Part of a small language model's weights: width 256, vocabulary 512.
MLP neurons of a small language model. Each row is named by its layer, matrix (gate and up: input weights; down: output weights) and neuron, and shows model dimensions 48-175. Each number is 50 + 15 x the weight over its row's rms, rounded and kept within 0 to 99. A neuron's up and down rows have the sign that makes its largest values positive.
After each neuron's rows, "fires before" lists the tokens most often just after its 100 highest values on Wikipedia text that the model never trained on.

L7.gate110:66 25 68 31 49 65 25 46 53 29 69 73 59 31 53 71 93 64 83 64 57 44 68 42 41 63 41 64 45 41 57 59 22 59 46 43 43 52 47 53 44 48 50 58 53 55 72 46 66 68 51 41 38 67 67 47 61 16 40 67 45 92 57 38 45 58 49 62 66 70 56 51 50 67 32 53 24 75 55 40 54 68 68 43 68 82 42 38 61 56 30 73 68 33 56 47 40 51 53 28 62 59 29 54 52 38 61 52 58 49 44 36 48 38 25 47 46 85 48 59 54 55 58 59 61 34 50 52
L7.up110:50 43 57 44 53 57 55 73 43 57 63 62 55 26 36 42 59 53 26 73 51 37 35 46 46 54 71 41 58 66 88 32 53 64 49 48 60 42 53 55 18 70 68 85 49 38 29 69 34 61 41 45 46 39 62 76 65 28 39 56 75 69 46 29 39 56 62 38 53 31 54 64 60 50 45 71 54 36 51 45 26 44 46 58 59 27 36 39 49 67 66 76 65 66 73 60 60 45 59 61 91 45 69 34 51 51 63 59 61 56 46 61 62 60 39 36 47 55 51 49 35 62 54 46 30 87 60 43
L7.down110:73 43 37 27 30 80 34 52 53 53 52 85 48 14 59 42 31 47 49 40 43 50 33 40 44 63 62 49 29 39 76 38 61 26 66 61 18 38 55 56 44 57 38 47 42 53 72 76 50 34 49 69 48 39 49 51 44 59 49 20 40 36 34 55 66 58 75 59 51 46 58 50 40 56 52 59 38 42 53 57 71 45 63 45 32 88 60 63 67 79 42 58 63 83 47 41 40 41 48 30 65 33 70 49 79 38 57 44 31 56 64 43 52 72 35 45 72 72 50 46 50 48 73 68 37 53 46 35
fires before: "le", "d", "l", "ut"

L6.gate576:40 52 66 32 50 43 50 42 60 46 33 59 60 30 44 71 53 66 65 51 21 85 48 48 21 20 45 36 43 72 43 43 47 47 56 35 43 61 58 18 69 80 44 62 59 35 42 49 90 48 55 50 52 52 21 68 59 43 53 55 54 39 60 38 58 73 64 25 39 50 64 49 47 36 30 43 59 50 60 18 18 42 64 42 63 29 58 50 44 51 46 52 70 48 41 59 54 38 44 35 35 53 76 23 57 54 38 31 30 57 62 61 52 55 43 88 52 49 33 61 65 48 47 74 62 64 50 64
L6.up576:60 35 59 43 22 50 36 54 45 30 49 39 50 45 42 46 75 78 55 76 67 61 60 57 18 37 34 40 29 60 43 49 33 69 28 59 58 76 48 53 65 62 41 46 58 62 61 26 57 55 45 35 71 64 23 74 67 73 66 57 46 36 63 58 47 48 43 38 39 60 36 63 41 69 64 77 41 35 69 30 51 52 58 58 66 68 60 56 36 66 58 33 37 27 45 45 53 53 48 62 46 52 22 51 42 33 63 36 48 70 42 54 31 57 73 63 21 36 26 45 24 53 69 52 51 67 61 36
L6.down576:64 64 46 49 53 51 58 48 28 69 43 40 71 35 11 58 50 32 52 51 30 22 65 63 62 35 38 34 47 56 71 47 36 45 33 47 63 68 59 88 71 25 59 58 37 60 66 19 65 74 52 36 41 66 26 46 43 40 10 28 36 39 53 43 43 53 54 50 24 31 58 71 41 29 32 42 33 47 66 33 49 44 53 45 54 35 42 59 74 57 35 33 22 46 50 68 39 70 70 49 61 52 49 59 44 46 44 54 46 71 57 64 60 59 45 53 61 57 42 40 55 62 68 52 52 53 71 37
fires before: "ing", "k", "er", "th"

L6.gate228:61 47 47 72 32 68 64 32 61 60 59 69 59 41 46 53 34 40 41 39 47 41 38 21 20 53 65 57 60 74 63 56 40 67 53 56 50 58 64 66 40 68 23 74 54 55 45 46 60 77 62 35 46 18 42 30 25 34 58 37 43 52 67 30 71 56 42 49 33 52 60 45 56 66 50 42 64 40 45 55 11 39 61 77 63 59 50 71 40 94 27 45 54 29 19 30 22 60 11 28 75 43 58 18 63 54 40 62 38 43 52 46 45 73 51 56 45 37 31 54 48 35 84 29 54 50 76 60
L6.up228:48 70 42 54 84 45 40 57 65 25 78 73 53 36 45 29 70 47 69 48 74 58 72 68 71 48 60 52 35 44 50 62 36 69 48 49 39 70 37 77 43 35 34 26 79 59 60 36 70 59 44 39 59 49 43 56 43 45 61 38 24 45 53 44 56 44 63 52 69 53 54 47 77 36 57 46 70 67 24 48 25 29 55 88 62 46 56 59 42 51 60 61 62 53 52 65 71 42 16 28 52 53 66 53 48 67 45 38 48 37 32 61 66 68 54 44 66 37 54 61 21 41 31 57 58 47 48 34
L6.down228:68 56 45 41 64 44 25 52 51 34 58 70 26 61 58 39 25 53 40 52 40 67 24 41 53 55 73 37 27 38 55 35 67 44 43 42 45 68 37 35 51 29 72 43 43 63 56 42 40 28 45 53 35 63 38 56 46 58 46 57 51 46 62 31 35 40 58 35 17 34 59 56 31 51 30 46 55 44 61 72 44 48 06 64 67 35 70 23 53 68 59 48 36 31 45 53 28 59 38 45 42 54 58 12 46 20 50 75 50 58 67 31 39 46 60 19 58 54 42 30 43 49 66 53 49 51 43 70
fires before: "en", "el", " the", "v", "s", "d"

L7.gate491:74 58 75 61 64 58 32 71 67 25 70 45 74 58 50 66 52 85 42 62 47 66 52 50 72 61 58 61 70 69 54 44 36 29 62 35 47 82 36 62 54 70 37 29 60 61 26 46 41 61 65 39 31 55 55 55 51 70 26 50 38 73 44 58 72 37 69 35 27 41 77 66 55 59 61 53 51 73 56 06 45 50 35 58 54 57 77 54 77 65 58 64 56 52 82 72 44 44 38 34 59 51 66 43 30 59 68 45 66 81 52 54 34 40 46 50 62 85 40 47 39 68 59 61 70 47 30 56
L7.up491:35 35 86 62 51 42 64 43 62 49 49 63 54 36 55 10 49 83 54 66 59 27 45 63 77 65 52 30 61 67 53 55 71 76 33 45 73 63 41 85 45 52 68 61 52 53 47 65 45 46 61 39 58 62 71 40 52 46 46 63 59 56 49 39 48 57 46 34 63 45 46 66 50 14 39 54 81 52 52 33 32 59 58 21 27 42 48 46 40 42 18 45 14 19 63 40 53 24 47 43 64 67 22 71 70 27 35 58 67 68 31 51 76 59 50 55 21 54 33 48 33 42 50 55 45 38 38 72
L7.down491:53 39 76 35 38 21 41 35 57 67 31 50 60 58 29 35 58 58 45 49 43 70 23 45 34 77 51 40 51 38 50 49 41 50 29 69 63 57 34 56 34 46 68 35 30 61 31 52 39 53 45 26 45 47 52 50 47 10 59 58 30 58 51 33 70 18 59 67 55 50 50 64 38 28 52 75 48 42 70 51 42 61 51 36 35 36 82 43 69 74 33 60 52 49 29 63 63 54 52 65 70 30 58 30 45 21 68 56 53 52 51 30 51 54 43 25 53 29 22 49 39 57 77 47 53 59 60 28
fires before: "d", "le", "t", "a", "'", "i"

L8.gate372:38 54 52 49 50 76 64 78 27 38 50 41 55 68 29 39 52 49 31 60 34 47 20 63 49 64 54 60 48 36 72 32 63 37 60 57 54 71 61 23 50 36 66 47 49 68 74 63 55 68 41 46 27 52 56 55 31 59 50 56 29 53 64 38 33 51 39 64 50 40 42 76 45 73 64 43 57 76 38 66 44 46 55 29 49 43 60 28 80 53 63 56 57 37 39 56 53 54 55 48 60 21 57 74 38 35 48 19 71 24 56 62 46 51 37 33 32 71 61 57 39 60 60 83 54 80 27 73
L8.up372:54 61 52 50 57 48 56 64 59 46 51 43 80 55 63 54 66 37 65 44 29 27 39 31 42 31 62 60 30 48 44 41 35 54 60 54 33 26 51 48 59 51 53 34 37 75 77 65 50 37 44 42 57 35 45 45 65 60 70 17 59 37 55 20 36 55 52 50 43 43 57 47 60 55 54 43 21 48 36 59 55 74 50 35 62 49 65 68 77 30 64 29 90 68 36 49 30 64 42 60 60 43 41 65 66 27 60 47 65 63 68 67 63 27 70 52 64 44 58 31 60 54 61 41 49 58 28 50
L8.down372:48 24 51 89 02 42 31 52 07 57 58 44 39 45 48 48 58 31 49 33 57 63 56 46 68 44 69 66 46 83 40 67 69 51 28 50 66 79 51 56 52 39 34 40 61 53 59 67 47 41 42 50 75 47 69 73 47 62 67 49 32 59 38 59 50 63 48 24 87 57 46 60 44 82 73 80 61 53 26 55 74 55 35 40 45 54 64 58 59 47 51 66 40 56 66 57 61 40 54 21 30 38 71 59 39 59 37 75 17 42 30 53 46 44 56 35 26 63 62 51 27 53 19 64 72 40 47 78
fires before: "ir", "re", "is", "r", "al"

L7.gate209:67 49 30 49 21 76 49 79 26 56 45 69 73 48 40 58 58 58 56 64 44 66 76 70 31 68 64 37 71 57 71 32 48 51 55 46 46 85 54 31 31 16 55 25 61 50 76 44 70 48 84 19 60 40 39 42 28 58 45 51 45 68 50 50 55 48 53 59 55 47 44 31 56 48 54 67 45 43 61 69 13 32 43 45 45 51 73 45 59 62 39 64 61 56 39 70 77 30 44 47 55 37 65 33 44 38 41 54 78 41 48 43 57 44 24 53 60 63 64 64 47 52 54 70 47 70 56 40
L7.up209:71 62 57 42 38 47 57 76 25 63 22 42 41 76 60 46 28 49 30 55 68 57 35 46 60 56 62 27 68 60 41 57 33 55 77 52 37 56 57 71 50 45 48 25 50 87 49 49 33 46 58 54 45 45 71 40 37 65 47 35 59 46 38 26 25 53 60 43 26 55 28 22 71 61 34 37 40 44 50 54 02 64 52 49 54 42 21 47 57 72 56 41 51 37 39 49 39 51 25 51 68 48 56 44 36 35 68 44 64 44 69 63 67 42 51 27 42 28 52 62 37 39 50 65 45 68 44 62
L7.down209:85 50 51 50 46 64 61 59 39 42 52 54 40 32 57 48 83 57 51 50 62 69 69 48 31 65 56 47 41 58 38 46 65 28 46 35 65 65 60 72 40 51 36 28 48 61 62 68 55 55 67 48 69 54 39 54 43 27 53 60 64 59 54 84 34 45 56 45 44 47 57 35 53 43 61 81 39 57 51 91 03 47 46 42 55 46 26 38 80 79 38 37 67 53 48 67 57 41 13 33 37 31 27 51 53 52 37 71 41 28 54 45 70 38 42 66 53 56 79 57 39 22 47 80 65 51 63 43
fires before: "er", "le", "or", "l", "ers", "b"

L2.gate234:75 54 25 57 55 63 28 46 52 34 52 60 52 34 42 40 46 36 43 57 56 37 56 22 49 61 67 41 15 63 36 25 67 67 40 62 38 83 43 48 45 36 47 39 50 50 57 39 61 64 52 37 63 35 46 25 48 50 85 44 43 44 29 33 46 41 46 51 09 81 57 55 72 69 45 74 41 15 30 47 31 53 57 53 81 47 32 67 53 46 59 89 58 43 53 51 51 59 38 64 60 64 14 36 54 56 46 51 68 67 47 69 27 44 59 31 18 71 54 58 35 35 40 60 48 43 56 50
L2.up234:53 23 48 50 43 46 67 48 50 37 74 65 39 09 56 29 66 46 37 49 70 48 52 29 54 43 49 62 50 73 53 15 52 63 66 48 51 56 59 51 99 26 56 45 38 61 46 55 50 53 37 51 56 44 49 27 59 72 57 54 39 55 39 28 29 48 61 75 42 62 42 42 69 40 69 62 62 42 65 26 52 49 32 49 57 70 48 68 17 52 55 47 32 55 20 44 47 50 47 31 33 46 70 54 62 50 42 35 35 51 34 65 30 72 40 45 48 63 51 83 34 37 57 65 37 39 47 24
L2.down234:56 35 33 39 48 47 15 40 48 53 57 57 51 56 37 33 07 78 32 30 67 45 40 38 47 65 65 34 64 39 68 61 72 80 35 58 52 52 56 40 52 50 43 47 57 45 48 72 40 42 39 56 87 66 54 65 58 57 22 36 75 31 61 46 60 57 57 48 56 65 65 69 57 40 61 69 56 60 45 52 44 67 70 78 63 57 41 62 40 41 59 65 62 42 39 42 36 34 53 46 55 40 59 51 44 47 36 57 27 64 42 60 39 61 70 52 33 50 39 32 62 22 63 40 51 54 46 56
fires before: "g", "d", "f", "v", "p"

L6.gate562:48 52 48 55 45 35 46 66 46 54 43 61 44 51 64 66 33 44 67 27 23 79 35 54 50 55 44 57 86 18 69 44 55 32 54 53 27 56 40 63 34 45 17 83 48 41 58 70 40 35 53 47 50 63 39 58 56 40 59 51 49 79 51 56 30 47 17 42 17 53 66 50 76 53 26 46 74 66 58 63 39 62 54 37 56 57 53 41 53 60 58 55 73 59 56 67 51 38 48 48 56 54 52 74 21 31 28 34 57 61 44 71 71 37 42 83 46 23 43 36 31 34 41 37 43 62 61 67
L6.up562:69 50 41 65 54 44 59 37 29 75 35 48 44 66 56 40 52 15 55 38 53 31 57 32 51 45 57 74 62 73 40 38 43 30 76 41 48 32 64 23 66 40 53 31 75 62 32 52 49 45 73 65 37 49 33 59 48 61 70 35 53 57 46 47 49 46 39 47 36 33 65 68 87 42 28 45 31 61 36 49 75 37 54 45 33 42 64 37 21 61 55 38 62 48 39 25 30 57 71 70 32 67 18 31 46 26 65 53 73 54 53 48 19 48 57 44 53 23 46 55 56 58 36 61 52 53 49 54
L6.down562:73 59 49 46 33 37 45 91 28 53 61 62 53 35 51 54 62 28 57 22 39 69 35 73 18 40 70 58 60 21 54 60 62 19 25 38 62 50 48 58 54 56 30 50 40 43 80 79 34 37 57 28 25 75 61 45 36 44 47 53 61 56 54 54 29 50 48 64 53 47 58 56 78 69 50 52 61 54 50 31 49 34 35 40 71 62 62 44 62 43 64 42 57 62 39 55 60 46 38 44 34 32 69 62 47 43 54 19 22 32 29 59 46 55 37 32 31 37 49 56 22 58 29 57 48 39 54 60
fires before: "is", "r", "re", " th"